MLP neurons of a small language model. Each row is named by its layer, matrix (down: output weights) and neuron, and shows model dimensions 0-95. Each number is 128 + 32 x the weight over its row's rms, rounded and kept within 0 to 255. Numbers have three digits each.
After each neuron's rows, "fires before" lists the tokens most often just after its 100 highest values on Wikipedia text that the model never trained on. A number after a token or word is its count.

L5.down383:128145082137100123126158123148095168160107156148156095117118158093092131080140153178098150098114058153133129113163117153152165139192151174172114123204155130111134166148150107108143135141114086097143112173097134103124099133196040141143112142094099105124119133108102172142123130134084153152
fires before: "|" 20, "\n" 18, "1" 13, " " 12, " |" 10, "0" 7

L3.down756:118143134181148141114179129112114081154088119066156096158132051095175119176119150117044097146108158175136122186096082176113055116138053085181130161081137133127130151159099134142113142132129130141082144167103116082158071163193159125075121158076123134120152127154191124082156150133150153144
fires before: "s" 53

L2.down273:119147116119131162172097100144138066119068112158130146146136165105192155201137101183089106167147163132047164111135125156135074116152115152136159151110100074146145155238152132128108113154112111144164160107141136206147094118084114078107138178112062178164072173118122148137111081123064159133
fires before: " " 36, "0" 11, "\n" 9, ")" 6, " +" 5

L3.down617:149131120073082168110135128116110154163145107128118187131152157082173134158165120104136144127163128142116070136182135135128115157083119152097135149177084160085134118044156101142170115117105152140131169136102126106141042154110169133128120108105132080123098156123085109166129143109127115170
fires before: " |" 50, "," 6, ";" 5

L5.down116:092159177172109102176183140135143156121141108100134137123103115120096149138098152163179111077118101165126194110125139157092079116156102190107139083097105075115116074126112114111159095093105127093147103066130083170141104154134124200127144076093178139200126194216153124063191171108126167104
fires before: "0" 17, "8" 12, "4" 12, "2" 10, "9" 10, "6" 10

L8.down490:120131145083117065133231143161137113160108100089184172169156108140160119128065141131137176130118090122071115170149141175149138113108091083085147182139163100112090135117146117136119113122113153087097145173165155105074118117122140147087153152092119046098057161113098102150146113090125110173
fires before: "8" 24, "9" 17, "7" 8, "s" 7, " education" 5, "1" 4

L2.down159:114119131131134108153127161134122096126154121164122159150174129150143114187153112065145138081088110097050099092123171066096127196068089150126166129123135127122172079142151147149187150093191141168113167121120161153185100104150144098149051102100084108169099102176155082120133122120078139134
fires before: "2" 30, "1" 21, " |" 20

L8.down743:150128093101106078162120144138162167109092165037122129157089109148159161152073109113128101161165126104116160149047109130151080102177118102096142108171097191108083190166068067071187159127148145155104132156181115132099154124089182067125110102150120106144104159149091218124115113081113092168
fires before: "0" 14, "1" 13, "4" 12, "6" 11, "2" 10, "3" 10

L8.down150:113140120181121138148149120125082095127072195181157150111086116096112076110082144101167173098126136154102084197136129148118144115149129150191178201105137101131129123115130109149134165125128171137138186169123130110094082103100131124107151126137107128112177124146139138119095127082140136157
fires before: "s" 89

L8.down546:117157141081123153095197198160155181224103111143134104149108130108142165132101076097156129095124169152148140072108134105175088128133144117153084103182117104124102103125096151159125169099089168113110072138124143115091120116032159084113154122084062152072193131121141140131122176120140062137
fires before: "9" 34, "2" 17, "4" 12, "3" 8, "6" 7, "8" 6

L2.down594:172089158177098114136095121113142076104138090170121149119164136134135137103135107186112095109055129113067167055152119128127116163150155133121138131159110148063135107132151103117116178144129162188110145106148116088140135182124177107124033117112117133133132130112140125098070057086113169138
fires before: " " 65

L5.down759:107154079090109214072131087161132126159164138183153150083147140141107140082115134157108129168115129104086187126156133103124129114142130143152143183145136161156157112078097150107176150117094106118081095084131164100136149166148092076166086105167117126072095122120118124060124101140225142093
fires before: " |" 20, "1" 15, "9" 9, "2" 7, "5" 6, "0" 6

L3.down675:083085116122092173126083123195104117085128087184096164114139104175130125152112134168096169153223100142090095135116130111139141143116094120079110157074187113136153127082139142149140093150120159138121105110133152101155140174162119130170124185112095083064104109131152122128089171119185117101
fires before: " " 42, "1" 16, "2" 11

L8.down278:160122088177140163142131158147070130152128100073135179181095089144109079116080156124175116163118082140109082125212135158112148164073078115149152109129165116133166157091161092129171141129131129139087089082182230153147116179136142133188130134099084143147149049159125143146084150122115108088
fires before: "1" 46, "2" 39, "0" 14

L8.down533:181163127142121207138142162115094107129074110125156192119122113113207074164156151125129074182138140100139129110119170178100105153115157112133050150088093085170115177097113103127079179142148107097144138186120107130107073105145204099116159098139164156121058147107109136122141164157102104178
fires before: "\n" 46, ";" 20, " (" 8

L5.down301:080164153134135130113142153138135183170167079170131119115151108118107122110079180060114140154129106170110103153084187126161131181074173147167115132141120101148128117160135095095172138072156097055172101141121119168119110141105132161131144157142170101153139125157140124189148147104134162143
fires before: "9" 20, "8" 11, "5" 10, "7" 9, "2" 9, "3" 8

L8.down531:183122150139154120159150148140082072185075125168132101060133142118106194109168151089089118109101082161090126210135158144085093106133123117107136197081102116125165132122120140168098083151160104145141136151149174147152166115146125082130106128121159138111134081125138085099114105140093120129
fires before: "s" 36, "ed" 13, "es" 8

L3.down465:187102142126078144160137166111133189138159112151136119121190154122152129145145103125113111142118139125111154180158120146086071169121047100100145048099145122152099081147060112107122101092106155093124130152117153168108109136032128105146070133116106142175107090164210105148159156113185147111
fires before: "0" 29, "2" 8, "4" 8, "5" 7, "9" 7

L8.down638:158088116144127183176088095082155200090111164078155117104129161074142104086114169181121162114159162180108148143144082068126097146110116121072116145196148082131129102169135146146113092183093060090153066147160158140152176147160092102157075169096174150085124174167101144157130136137095151142
fires before: "0" 80

L8.down75:146152172169100137099076089127154181106083113116151069119125176156156134055158110122093127101173186173163169106170128141165162143126137185184139107111149094130117130096123161107116091108176100115137111118140160100099163065080100167107132066152098126130152113099185134177113138122140070167
fires before: "7" 30, "6" 20, "8" 18, "9" 5

L2.down181:144140116104096115121089195051118109137156084139131109161098201204133144166115152123122124089064189132096129133117137029116124142101103085125162129176125146133127120140145113134121121088135075182128120171158125108104134157099106048102137103176171139164080194170047138132143132132127176060
fires before: "1" 37, "0" 31, "2" 17